From a checkpoint of a small transformer trained on Wikipedia.
Architecture: RMSNorm before each block, biases on query, key and value.
MLP neurons of a small language model. Each row is named by its layer, matrix (gate and up: input weights) and neuron, and shows model dimensions 0-127. Each number is 50 + 10 x the weight over its row's rms, rounded and kept within 0 to 99. A neuron's up and down rows have the sign that makes its largest values positive.
Before each neuron's rows, "fires on" lists the tokens most often at its 100 highest values on Wikipedia text that the model never trained on. A number after a token or word is its count.

fires on: " on" 57, " On" 23, "On" 20
L5.gate139:53 65 53 44 44 68 62 68 47 33 36 45 48 51 57 43 56 81 42 52 58 53 54 46 57 50 53 67 60 63 51 35 30 49 40 54 53 52 41 48 37 39 58 39 53 43 38 59 64 49 50 52 50 37 55 56 61 45 68 46 67 55 56 57 43 63 55 51 65 49 45 48 41 55 43 54 47 46 44 48 49 54 49 51 43 47 40 52 62 53 45 43 35 49 48 48 50 51 53 37 52 53 60 61 41 50 50 55 59 52 41 68 53 55 50 41 59 39 37 55 49 64 53 63 52 42 67 50
L5.up139:53 44 45 27 72 47 65 56 48 51 34 19 45 50 65 50 52 55 32 70 45 54 32 45 49 61 60 59 39 51 57 51 57 47 37 73 60 52 58 48 46 46 59 45 51 56 67 52 36 49 48 42 45 52 56 52 50 40 45 43 46 53 47 55 45 60 51 59 43 47 48 35 48 59 50 60 55 49 76 36 63 59 56 53 44 48 46 45 41 33 45 37 32 39 47 52 56 63 36 53 54 52 51 37 35 47 76 47 59 36 59 61 50 53 68 48 44 43 47 50 65 69 55 50 77 49 40 38

fires on: " on" 100
L2.gate183:32 52 52 47 30 48 54 63 53 32 48 48 48 39 42 52 53 40 48 44 43 58 41 55 43 63 50 50 57 47 62 46 63 37 45 49 57 50 40 56 40 34 55 64 57 50 37 53 42 29 48 53 33 54 55 44 32 60 41 40 61 54 61 54 54 83 56 57 62 54 38 50 30 61 32 65 49 48 57 46 55 48 64 53 39 71 50 70 59 42 44 46 30 41 53 51 56 59 47 41 50 61 50 60 50 37 66 57 63 50 45 47 56 41 53 56 53 33 46 59 54 56 42 54 59 44 41 59
L2.up183:52 63 43 57 59 46 41 64 52 32 30 54 46 51 74 54 73 56 50 54 44 57 37 55 44 41 61 61 48 44 55 68 52 33 61 65 61 38 56 58 55 41 67 51 40 53 64 51 38 43 51 43 45 42 58 43 54 60 50 44 46 63 68 51 38 51 55 50 41 34 50 52 79 53 32 54 52 50 50 47 58 58 42 36 51 49 41 53 43 61 25 64 37 51 59 34 58 55 30 61 65 62 38 34 44 51 65 38 37 53 48 62 52 51 70 50 47 34 31 67 47 72 46 44 45 51 42 57

fires on: "gra" 17, " Gra" 12, "tro" 10, "ist" 9, "ru" 9, "on" 7
L13.gate43:42 50 64 50 49 50 43 50 63 52 43 61 66 46 33 50 50 51 51 37 64 39 52 48 54 46 45 48 34 50 62 48 34 44 62 50 37 52 45 45 56 43 47 53 39 39 59 64 55 71 47 79 56 50 34 54 57 32 48 41 55 46 77 48 58 63 55 42 65 65 41 48 46 35 35 40 48 61 58 52 40 50 46 46 41 64 45 24 54 39 55 55 50 56 35 57 34 63 43 44 66 52 59 68 28 52 34 53 58 45 58 33 47 58 55 44 55 50 55 46 50 47 43 45 43 61 40 32
L13.up43:46 58 42 34 33 38 48 32 42 47 40 39 55 48 50 49 64 46 57 38 45 47 48 68 47 40 63 55 53 44 54 44 47 42 49 68 57 41 53 49 49 51 51 44 48 50 49 47 56 47 56 40 62 43 29 36 54 49 66 63 51 41 35 52 68 42 54 56 51 63 32 48 71 65 56 32 62 52 51 63 40 58 40 46 45 50 46 37 50 46 59 45 45 49 42 55 40 49 39 58 44 66 44 58 41 53 47 42 43 46 55 47 57 47 50 48 55 64 55 54 63 50 40 53 42 40 50 58

fires on: "t" 15, "ed" 12, "ter" 12, "ve" 8, "or" 7, "c" 6
L14.gate24:50 53 40 63 43 52 53 57 57 64 46 27 46 59 47 46 50 61 50 39 54 72 52 46 34 60 69 55 47 45 74 44 34 61 52 33 49 35 50 48 48 35 51 48 41 53 57 72 64 44 56 40 29 42 55 34 48 63 62 45 52 34 61 41 49 58 56 45 53 47 58 57 59 38 53 49 50 44 44 41 64 49 43 79 54 55 49 43 55 43 39 52 49 47 58 59 36 52 53 37 30 39 42 26 45 52 76 45 53 38 52 53 50 43 50 65 60 41 38 46 63 55 42 55 35 62 47 67
L14.up24:57 59 52 39 25 50 60 44 45 50 51 57 52 56 51 47 53 65 65 40 43 49 58 49 68 72 56 53 63 62 49 47 48 64 30 48 37 49 58 73 37 66 32 63 42 45 67 57 43 45 40 52 65 57 56 47 62 44 58 33 38 49 54 59 37 42 64 63 37 56 78 52 50 69 58 43 52 40 51 56 57 49 66 44 52 39 39 35 55 36 45 32 45 43 51 48 58 47 58 51 56 36 49 38 66 48 42 58 66 46 53 51 56 53 51 35 44 66 42 41 62 24 38 41 50 37 38 54

fires on: "ing" 22, "ter" 21, "or" 9, "le" 7, "us" 7, "re" 6
L15.gate317:42 58 45 51 46 48 57 54 39 56 23 46 72 35 62 48 50 48 73 44 54 56 57 55 57 48 59 64 44 51 44 56 41 53 40 52 56 58 30 47 46 63 57 47 55 39 44 55 65 50 55 53 43 59 36 61 51 51 70 48 39 53 67 31 66 45 61 48 47 43 37 65 30 61 44 50 65 33 34 47 58 46 56 59 58 55 60 54 45 65 44 52 39 54 47 50 43 65 37 56 41 21 41 43 59 67 44 55 55 37 44 52 37 44 64 37 42 44 44 58 44 59 61 52 42 62 58 38
L15.up317:33 53 51 41 46 48 56 50 39 47 50 58 52 38 49 63 46 67 59 47 61 53 54 40 47 58 55 65 42 53 56 42 49 64 39 54 36 40 54 58 56 60 51 45 23 40 53 43 62 61 46 49 48 57 41 63 45 61 69 60 63 53 36 38 54 45 67 40 77 49 68 42 58 62 61 49 58 50 45 58 48 61 50 45 67 51 57 39 74 50 48 41 46 59 34 68 51 47 42 51 64 51 40 40 67 55 44 53 63 48 56 61 47 69 36 47 47 58 40 57 68 16 48 58 60 55 62 45

fires on: "per" 17, "y" 13, "m" 7, "ron" 7, "ia" 7, "land" 6
L15.gate222:44 37 57 39 57 53 69 56 70 36 33 59 52 55 48 53 53 57 50 34 50 51 58 38 55 45 62 58 44 39 60 38 53 49 47 41 42 44 30 42 58 46 40 52 59 45 57 40 59 83 55 52 47 50 45 42 66 45 61 34 39 45 35 33 35 50 54 45 57 44 33 55 57 26 56 55 47 37 50 56 43 35 44 56 49 48 55 67 43 66 60 63 63 36 59 28 40 43 52 53 33 55 47 56 45 56 32 37 46 46 56 54 50 46 47 48 30 39 38 47 39 56 43 41 65 44 37 53
L15.up222:42 47 63 42 45 35 40 60 58 52 50 40 62 42 65 39 55 56 53 48 47 48 52 42 47 52 66 46 57 64 49 47 49 52 45 57 56 48 48 29 41 67 46 69 47 57 59 43 41 60 44 52 48 34 57 45 45 52 57 64 57 47 52 53 67 31 49 47 65 56 61 54 60 26 45 39 49 59 52 60 48 48 76 73 59 42 38 48 59 48 46 79 53 53 46 64 48 52 48 54 67 52 42 53 53 39 70 35 44 50 47 55 39 38 67 64 58 55 52 56 45 44 47 55 48 40 68 43

fires on: "re" 16, " pre" 12, "b" 8, " di" 7, "a" 5, "di" 5
L18.gate87:46 47 52 55 65 68 53 62 49 51 64 54 74 65 58 65 62 52 45 31 65 46 51 44 37 37 61 42 51 52 34 54 37 42 30 53 35 44 51 48 51 45 33 42 52 51 50 65 39 58 43 59 39 59 37 53 63 48 70 45 54 45 44 57 36 49 41 43 66 61 39 53 45 53 44 43 51 58 46 44 67 61 55 53 48 45 60 60 45 48 40 58 39 62 38 59 70 56 56 45 45 53 42 64 51 57 50 51 63 38 30 45 40 51 49 55 49 40 52 61 43 44 45 33 46 45 23 56
L18.up87:49 40 63 45 61 49 39 40 50 32 45 35 40 57 58 59 28 52 58 50 60 53 53 31 50 40 50 52 53 44 34 44 54 51 53 56 46 31 38 50 57 66 59 65 35 42 53 50 50 36 54 30 46 48 61 52 36 53 70 47 49 47 49 51 38 64 50 35 51 41 37 69 51 41 53 51 44 51 32 45 56 50 46 47 51 44 85 61 52 50 46 40 58 37 51 62 60 46 34 57 51 40 60 59 68 55 46 43 59 31 56 46 51 57 36 32 54 46 48 51 49 59 35 49 40 45 59 66

fires on: "," 70, ")," 19, ");" 7
L7.gate314:53 38 39 50 49 52 48 58 75 67 50 61 48 42 46 70 61 59 53 50 61 68 61 31 53 54 54 57 46 43 23 54 61 60 63 26 56 46 58 57 55 46 49 70 57 52 55 56 56 40 56 57 49 27 54 58 39 58 54 54 48 55 48 49 41 51 47 58 61 60 57 66 55 65 47 46 47 64 53 39 64 55 43 56 57 43 51 47 56 39 41 61 51 55 46 37 42 52 40 32 37 45 41 49 40 47 66 33 54 42 53 61 41 34 67 31 61 54 54 41 51 49 65 47 35 72 38 54
L7.up314:50 51 48 69 54 43 40 70 45 45 52 33 57 46 48 41 61 57 61 45 51 50 56 50 65 58 63 59 59 62 36 60 43 54 61 60 33 42 71 40 40 64 70 47 58 53 60 40 44 40 69 54 54 57 51 73 41 59 62 48 67 60 66 44 33 50 50 71 50 44 73 43 46 50 55 56 57 53 46 52 49 66 40 47 74 48 50 46 56 46 53 42 61 59 60 57 43 59 53 49 59 47 34 45 56 39 49 30 56 42 56 47 35 54 33 45 63 53 50 51 51 55 46 62 50 49 52 46

fires on: " I" 37, "," 13, "I" 12, "ur" 8, " and" 6, "ing" 4
L15.gate92:58 82 55 59 37 55 36 34 54 37 36 60 55 29 17 51 50 49 41 53 66 49 51 43 34 49 48 57 54 52 38 63 33 67 68 47 52 32 45 48 36 46 54 56 45 31 60 63 54 55 59 42 41 47 54 50 44 46 48 44 45 59 51 55 61 52 63 41 48 59 38 39 68 57 66 63 45 68 60 50 50 44 54 47 61 41 35 59 51 67 37 62 36 53 58 53 27 66 35 35 43 56 43 42 45 38 40 50 56 36 41 65 33 37 48 48 46 54 44 41 62 54 54 45 53 61 39 60
L15.up92:60 49 55 59 50 39 58 41 54 74 50 58 56 63 34 68 40 31 50 52 65 48 47 50 28 51 56 65 71 39 50 44 44 52 63 46 53 44 43 37 59 49 55 44 49 33 31 57 54 61 57 52 43 46 48 54 51 48 43 51 63 43 61 44 47 61 43 61 58 49 54 46 56 33 48 50 61 61 43 33 57 37 50 56 66 60 34 51 41 58 57 36 58 43 33 49 28 76 51 51 60 56 59 53 44 61 55 58 52 41 45 49 48 41 52 35 50 45 46 39 39 39 45 52 53 46 56 47

fires on: " pre" 47, "re" 9, "ma" 8, "gra" 8, "ga" 6
L16.gate148:42 52 48 51 64 55 55 34 55 58 42 52 59 63 51 35 53 52 48 44 42 55 48 62 48 63 58 58 33 48 42 45 50 51 35 46 58 33 54 40 55 42 28 39 54 64 37 60 32 44 58 60 49 57 47 43 51 61 64 48 43 59 46 70 61 52 65 47 50 55 35 56 52 56 48 41 53 54 55 46 52 47 41 57 51 27 52 41 30 38 51 60 44 49 56 58 50 47 43 08 60 44 35 52 42 58 52 51 48 37 59 39 43 54 53 54 58 43 31 48 46 57 37 41 36 57 38 63
L16.up148:54 47 64 55 57 45 37 42 50 59 50 36 52 59 49 34 50 42 55 44 55 45 45 59 54 49 61 60 67 47 61 51 49 53 45 43 54 57 20 27 33 42 50 33 46 67 48 55 40 50 71 50 49 57 54 50 17 52 60 60 49 29 58 35 44 56 49 35 42 62 60 68 38 42 51 40 42 51 39 55 57 42 49 47 43 46 53 47 43 42 74 51 27 60 41 61 41 36 29 42 57 44 42 40 61 55 47 56 65 49 59 56 53 40 41 54 50 46 37 55 51 50 42 42 42 43 63 64

fires on: " Bra" 24, " Bo" 22, " Da" 17, " Gra" 14, "gra" 12, " bo" 5
L13.gate5:56 47 65 50 41 43 51 46 48 54 50 55 58 45 52 43 47 60 35 52 50 47 54 48 61 54 71 61 51 46 35 76 39 50 39 50 60 46 24 42 55 35 19 52 54 62 35 42 49 53 51 52 59 42 31 53 52 65 47 39 59 66 48 64 57 53 54 33 63 77 46 49 39 44 50 63 27 65 50 46 29 50 55 44 32 54 51 40 64 49 50 58 51 32 45 30 49 53 44 37 53 32 50 69 39 46 48 46 50 29 64 26 48 44 40 43 37 49 42 40 43 40 46 39 43 51 40 41
L13.up5:48 65 44 43 35 61 51 41 46 69 67 44 52 62 46 46 41 54 47 60 60 46 42 69 67 31 33 68 73 56 38 51 49 50 50 53 45 61 36 56 64 40 51 49 34 39 27 56 71 56 57 39 53 49 44 64 56 63 72 44 53 42 50 55 75 52 46 46 34 63 38 53 45 57 52 51 36 49 38 62 52 64 49 27 46 55 47 53 36 45 58 38 49 30 58 62 48 54 44 50 54 69 69 62 33 34 41 45 39 46 51 44 57 51 58 40 58 55 46 62 55 58 41 45 57 60 48 45

fires on: "'" 66, ")" 22, "," 5
L7.gate159:51 55 37 49 48 38 46 35 48 61 33 57 57 54 26 66 44 45 61 40 45 46 54 46 30 58 49 73 53 46 36 65 54 42 76 43 75 45 52 58 40 55 44 62 50 56 67 62 43 45 67 39 54 50 48 42 56 61 54 35 65 54 49 55 50 59 64 58 56 61 41 55 72 55 40 59 49 35 48 48 63 39 60 43 69 36 41 40 57 53 53 69 47 51 46 50 54 57 52 30 32 43 41 59 55 43 57 69 59 54 44 50 40 43 54 48 40 48 38 37 71 33 46 38 40 56 49 54
L7.up159:55 45 48 56 33 44 60 57 59 59 45 39 49 38 44 44 56 43 47 46 41 44 47 62 34 41 50 61 68 55 38 53 58 44 51 46 55 45 36 64 56 58 64 57 51 45 51 37 53 34 47 48 59 61 59 65 60 65 33 53 63 36 58 48 43 49 63 62 66 37 43 66 67 60 46 44 60 60 48 56 59 38 42 31 84 44 45 53 48 51 51 56 56 54 48 60 52 59 54 49 46 50 31 36 53 50 55 49 52 46 47 54 39 46 46 52 59 35 57 48 58 46 44 46 61 43 35 49